Part of a small language model's weights.
Size: 17 layers, 9.01M parameters.
Architecture: LayerNorm before each block, no biases in attention or MLP, untied embeddings.
Training: a variant of Adam for these matrices, 131M tokens, 8002 steps.
MLP neurons of a small language model. Each row is named by its layer, matrix (up: input weights) and neuron, and shows model dimensions 0-63. Each number is 128 + 24 x the weight over its row's rms, rounded and kept within 0 to 255.
Before each neuron's rows, "fires in" lists the words (lower case) most often at its 100 highest values on Wikipedia text that the model never trained on.

fires in: "of", "by", "nearby", "right", "from", "sowerby"
L2.up325 [139 134 131 115 147 143 122  87 198 105  99 124 143 146 127 107 119 126 131 106 121 137 150 132 135 118 141 107 139 137 166 154 121 141 144 176 136 118 108 147  82 101 122 105 155 108 147  90 168 145 104  87 134 126  82 152 125 120 146 125 107 111 143 143]

fires in: "this", "each", "mountain", "beach", "8", "such"
L2.up218 [138 141 133 136 153  65 157 134 114 108 142 157 116 109 142  75 112 155 147 119 122  96 152 128 123 157 154 153 132 117 156  75  70 136 152 131 141 126 150 156  81 140 124 113  92 205 133 140 130 143 142 155 100 143 149 127 123 112 128 155 104 140 128 114]

fires in: "of", "international", "national", "soviet", "de"
L6.up446 [112 146 179 157 129  67 162 103 128 139  70 122 152 131 151 143 124 126 125 145 137 162 114 147 129 134 130 159 115 129 156  57 131 130 137 163 110 128 127 106 164 109 158 130 182  78 177 132 138 101 163 131 111 187 128 118 111 144 143 157 136 139 135 185]

fires in: "of", "women"
L2.up620 [115 142 134 139 172 131 177 146 124 149 115 106 101 128 139 110  96  99 134 144 132 136 127 155 117 143 146 103 132 112 126 136 155 139 145 144 123 119 162 106 119  85 149 154  92 103 150 141 164  59  99 147 115 156 132 164 137 114 122 182 152  85 140 129]

fires in: "texas", "a", "family", "from", "state", "country"
L5.up240 [ 62 119 133 125 104 155 123 101 122 115 160  98  97 160 147 121 147 134 147 124 114 135 105 133 164 140  97 129 103 118 134  90 145 135 137 165 132 132 110 128 140 138  86 102 162 112  69 149 142 114 130 145  97 125 135 137 163 154 119 114 142 146 156  92]

fires in: "party", "state", "us", "year", "institute"
L7.up460 [163 145 144 104 121 119 117 141  75 127 165 123 144 126 125 150 119 121 122 141 111 121 136 137 175 108  82 155 152 137 120 115 116 184 138 139 112 140 146  98 139 145  91 144 166 187 164 139 111 130 141 151 129 157 150 109  92  99 130 121  84 117 144 102]

fires in: "of", "in", "from", "new"
L12.up21 [122 187 124  90  78 154 149 122 156 127 146 121 140 177 140  97 123 127 151 132 117 101 135 137 106 162 122 140 123 114 141 143  86 101 122 143 129  85 115 137 143 193 113 165 128 147 141  98 128 142 101 142 158 114 122 147 126 148 125  73 156 118 136 140]

fires in: "in", "at", "that", "given", "which"
L6.up445 [ 86 128 108 134 136  58 129 149 137 122 182 147 158 116 157 148  99 101 133 186 138 100 102 128 126 130 133 162 126 152 100 126  75 101 121 136 131 125 113 171  96 121 110 149 140 103 175 146 153 126 132 108 131  79 166 140 137 134 155  76 138 119 142 106]

fires in: "of", "election", "intelligence"
L6.up524 [ 82 162 148 124 168 129 148 152 114 146 158 119 166 100 179 128 104 117 118 132 152 133 135 108 146 113 100 124 123 117 159 131 168 144 110 119 124  71 119 107 125  90 103 163 153  60 115 147 137 132 136 147 118 124 115 151 114 117 135 148 113 141 160  93]

fires in: "which", "all", "addition", "age", "that", "also"
L6.up291 [113  78 157 115  80 122 135 121 118 100 177 122  93 137 128 119 156  92 165 148 131 142 113 120 150 121 124 123 134 144 104  99 103 149 125 180 137 125 138 129 132 107 125 114 108 134 122 135 157 115 153 133 114 127 183 156  96 141 107 147 120 105 119  81]

fires in: "which", "this", "he"
L5.up571 [ 96 128 164  68 118  92 140 153 174 116 134 130 155 103 130 137 110 118 117 135 130  87 128 131 122 170 164 119 147 125 147  83  85 128 133 134 166 117 125 137  99 131 125 123 114 156 157  97 125 101 142 127 140 115 143 116 119 133  92 141 165 100 158  70]

fires in: "the", "and", "download", "brand", "cleveland", "had"
L2.up75 [ 97 158 155 143 149 125 154 136 117 108 116 138 143 145 132  89 101 121 143 122 137 147 179 118  94  99 165 128 159  82  88 123  82 171 144 171 136 128 141 111 160 135 103 127  85 165 172 112 129 110 116 144 121 108 143 122 131  96  97 121 102 141 107 103]

fires in: "it", "these", "methionine"
L2.up252 [140 116 175 137 126 100 183 126  80 110 133 115 130 133 153 145 144 107 106  90 115 112 145 157 134 124 155 128 144 131 145 124 123 127 127 155  80 197 140 119 117 123 151 161 132 164  91 143 136 119 184 147 128  70 121 167 134  83 129 100  99  45 121 128]

fires in: "a", "ind", "has", "composer", "all", "this"
L2.up300 [114 130 167  81 140 124 125 154 136 135 146 119 171 130 140 116  98  85 128 151 148 121 162 135 125 134 104 187 122 141  79 154 137 129 166 122 128 120 188 140 153 128 119 105 111 145 112 127 130  65  92  99 119 145 136 130 128 106  91 165 128 141 106 128]

fires in: "a"
L5.up563 [127 111 159 105 124 143 138 129 120 110 131 150 135 141 169 123 169 128 127 110 137 124 126 133 152 120  82  76 153 134 114 122 149  93 134 125  99  67 122 119  90 147 116 129 137 120  96 137 125 102 132 107 121  77 165 124 121 156 136 154 137 137 115 114]

fires in: "a", "and"
L3.up642 [107 125 160  81 124 118 130 116  82  87 109 165 141 135 166 112 166 127 143 117 129 111 119 143 130 103 109 113 137 134 122  98 146 115 100 171 111  86 116 120 143 155 128 138 130 140 106 183 128  95 149 143 169 114 153 115 117 171 146 176 139 133 133  96]

fires in: "a"
L8.up200 [106 125 135 131 134 143 127 142 143 130 125 152 166 145 157 136 148 141 152  97 106 117 139 169 121 145  94 117 127 136 141 106 159  95 122 156 133 125 117 132 115 101  98 166 131 103 170 159 150  87 160 138 126 124 149  86 123 130 105 134 162 140  90  91]

fires in: "season", "election", "round", "event", "games", "time"
L10.up572 [108 133 166  84 194 120 122 154 148 123 145 128 140 111 155 115 153  69 170 158 117 118 113 137 126 134 126 133 106 155 140 122 139 152 133 141 171 143 151 128 119 115 124 169 195 107 145 111 105 107 125 115 132 140 119 132 126 105  88 137 123 161 143 141]

fires in: "by", "nearby", "sowerby"
L2.up745 [113 155  98 138 183 105 123  95 147 103 153 125 136 115 174 109 125  99 149 124 138 101 145 171 146 144 149 125 135 141 125 132 141 134 134 184 145 123 167 146 132 156 113 138 114 160 165  88 129 135 157 123 197 176 127 127 135 137 145 150 128 121 136  96]

fires in: "in", "if", "for", "after", "with", "to"
L8.up486 [131 169 105 165 149  90  95 152 111 104 113 160 120 120 142 102 148  97 125 129 151 125 167 142 140 143 114 104 119 130 117 122 110 128 102 122 120 145 145 164  87 107 128 158 124 127 103 129 107 146  86 121 179 132 133 130 127 123 106 113 127 117 148 119]

fires in: "a"
L5.up103 [ 99 153 139 106 119 142 106 164 162 100 147 147 121 137 159 139 126 165 102 119 127 108 121 128 142 170 122 128 140 119 138  71 139 134 190 158 113  99 103 135 144 125  80 133 156  77 128 149 134 139 123 149 137 146 125 117 160 144 111 161 158  97  99  96]

fires in: "when", "after", "if", "where"
L2.up614 [140 102 113 154 151 122 128 116 119  84 102 103 104 100 163 122 132 114 121 121 124 141 118 165 150 115 135 110 136 103 142 142 151 151 141 131 137 160 155  92 107 114 121 154 141 138 114 132 158  88  75 142 140  83 163 153 148 143  74 133 118 119 158 126]

fires in: "as", "guitar", "when", "is", "while"
L3.up365 [163 136 103 130 121 110 110 149 153  82 136 104 114 150 122 122 160  81 157 134 114 132 145 170 128 145 108  96 111 140 143 136  73 140 136 173 142 155 112 141 148 138 145 109 128 150 121 140 133 132 178 131 147 106 120 129 162 109 116  98 110  85 160 113]

fires in: "has", "us", "jpn"
L3.up204 [132 129 155 118 127 130 115 143  96 144 100  98 138 163 178 107 120 124 122 148 123 110 147 131 118 139  84 148 108 145 119 151 150 101 102 106 120 108 146 103 138 132 124 124 147 102 128 125 165 123 122 151 104  90 127  92 135 156 135 171 130 114 164 110]

fires in: "and", "or"
L9.up323 [113 126 155  90 139 117 166 110 174 134 140  76 123 127 130 141 108 119 128  98 121 136 145 118 119 132 154  73 143 100 114 139 170 139  97 155 112 166  93 151 152 109 149 128 147  90 189 140 183 133 129 146  96 105 165 126 157 134 119 130 122 116 130 109]

fires in: "in"
L5.up765 [134 165 138 123 142 108 100 157  90  89  88 128 135 128 166 134 169 116 141 175  91 131 110 126 157 143 113 123 155 149 141 118  91 108 135 122 111 129  90 160  98 154 113 166 144 131 145 161 154 165 155 147 160 106 145 158 118  99 102 107  98 130 179 143]

fires in: "the", "a", "fire"
L7.up594 [106 175 153 170 104 122 173 111 162 100 140 187 154 112 137 132 186 111 141 142 142  99 115 123 135 133 158  98 138 121 120 146 136 165 132 187 117 104 126 117 138  42  83 106  79 134 150 115 101 101  95 114 143 113 133 105 133 144  95 105 140 137 123 126]

fires in: "m", "ft", "name", "cm", "player"
L7.up291 [132 104 113 113 149 128 141  81  93 102 156 108 128 127 156 134 190 105 178 153 122  93 122 163 131 107 119 130 195  95 110 130 126 163 120 132 154 187 161 109 133 114 113 112  76 136 112 109 125 103 152 120 148 126  85 149 117 127 114  87 125 144 169 142]

fires in: "it", "world", "you", "awards", "country"
L5.up710 [130 133 111 129 140  98  94 132  65 130 134 115 125 144 142 104 157 126 157 151 121 113 107 113 160 145  70  99 111 153 123 113 122 143 121 117  94 162 112 140  84 112 178 151 183 116 115 102 153 139 179 150 104 114 135 114 117 113 121  87 120  75 121  89]

fires in: "the"
L11.up567 [ 91 164 136 115  93 116 113 104 123  89  93 146 166  80 146 143 127 113 157 139 135 161 112 180 138 145 115 131 147 104 114 129 109 148 133 170 146 118 124 142 131 103 123 127 114 181 141 113 107 118 107 139  93 169 124 129 103 116 115 165 142  92 114 115]

fires in: "when", "if", "as", "while", "where", "how"
L3.up129 [151 128 123 161 128 126  80 115 120 100 115 104 103 101 130 111 131 106 149 138 113 117 120 138 161 148 165 122 143 174 110  84 116 141 113 146 142 149 107 133 104 149 140 164 128 169  85 160 108 136  71  70 114  93 149 123 154 173  95 103 143  98 145 151]

fires in: "in", "to", "of", "into", "continues"
L7.up213 [144 120 118  87 123  65 105 131 147 135 106 147 180 118 109  94 147 112 158 170 115 106 137 145 173 131  86 169 163 153  77 140 109 101 161 139 139 125 116 134 141  94 120 145  89  89 108 134 129 110 106 167  92 121 140 166 124 125  78 108 162 161  79 107]

fires in: "of", "on", "along", "across", "outside"
L7.up546 [100 114 130 118 112 117  83 144 119  78  92 176 144 154 138 119 151 124  98 130 111 112 150 156 158 124  75 132 127 157  87 121 113 120 129  93 121 120 161 126 134 107 108 132  91 166  99 138 151 155 129 148 113 150 110 137 119 123 110 168 118 151 130 115]

fires in: "they", "he", "him", "them", "you", "not"
L3.up245 [131 112 153  95 142 113 172  90 124 113  96 145 157 143 153 129 170 173 155 129 103 117 107 146 159 162 108 136 120 172 133 146 135  83  77 117 126 135 153 101 140  98 121 114 159 141  83 155 145 132 132 124 185 118 119 117 147 139 113 140 143 112 144 130]

fires in: "he", "she", "who"
L3.up85 [135  93 138 149 150 142 128 131 121  95 143 110 173 114 136 106 132 134 144 124 122 166 140 149 160 133  89 136 148 129 146 100 104  76  87 144 111 110 154  97 132 161  96 118 138 158 122 139 125 111 125 105 189  98 146 102 138 140 126 128 139 126 145 103]

fires in: "of", "named"
L7.up331 [101 110 122 104 138 131 132 170  81 103 139 148 152 137 130 117 109 165 110 124 102 102  97 130 137 127  87 123 122 152 163 143 101  98 119 132 103 115 119 139 169  95 151 117 169  64 120 167 179 132 126 138 136 113 126 123  98 104 134 133 172 158 125  85]

fires in: "in", "to"
L7.up545 [123 125 125  66 141 107 116 108 142 129 106 116 128 146 162 133 130 105 174 150  91 112 117 170 130 161  94  99 128 113  84 133 109 100 141 157 137 112 106 132 114 145 105 180 135 119 109 132 139 153 160 163 140 124 133 133 149 140 118 146 151 144 167 118]

fires in: "world", "american", "european", "asian"
L10.up393 [152  81 157 135 185  91 121 123 154 122 135 101 140 138 113 103  91  90 118 132 137 119 120 129 132 143 142 149 142 164 122 131 140 102 136 174 137 126 142 129 134 132 181 116 153 137 100  64 106 181 135 113 125 128 174  99 108 129 168 139 134 138 119 123]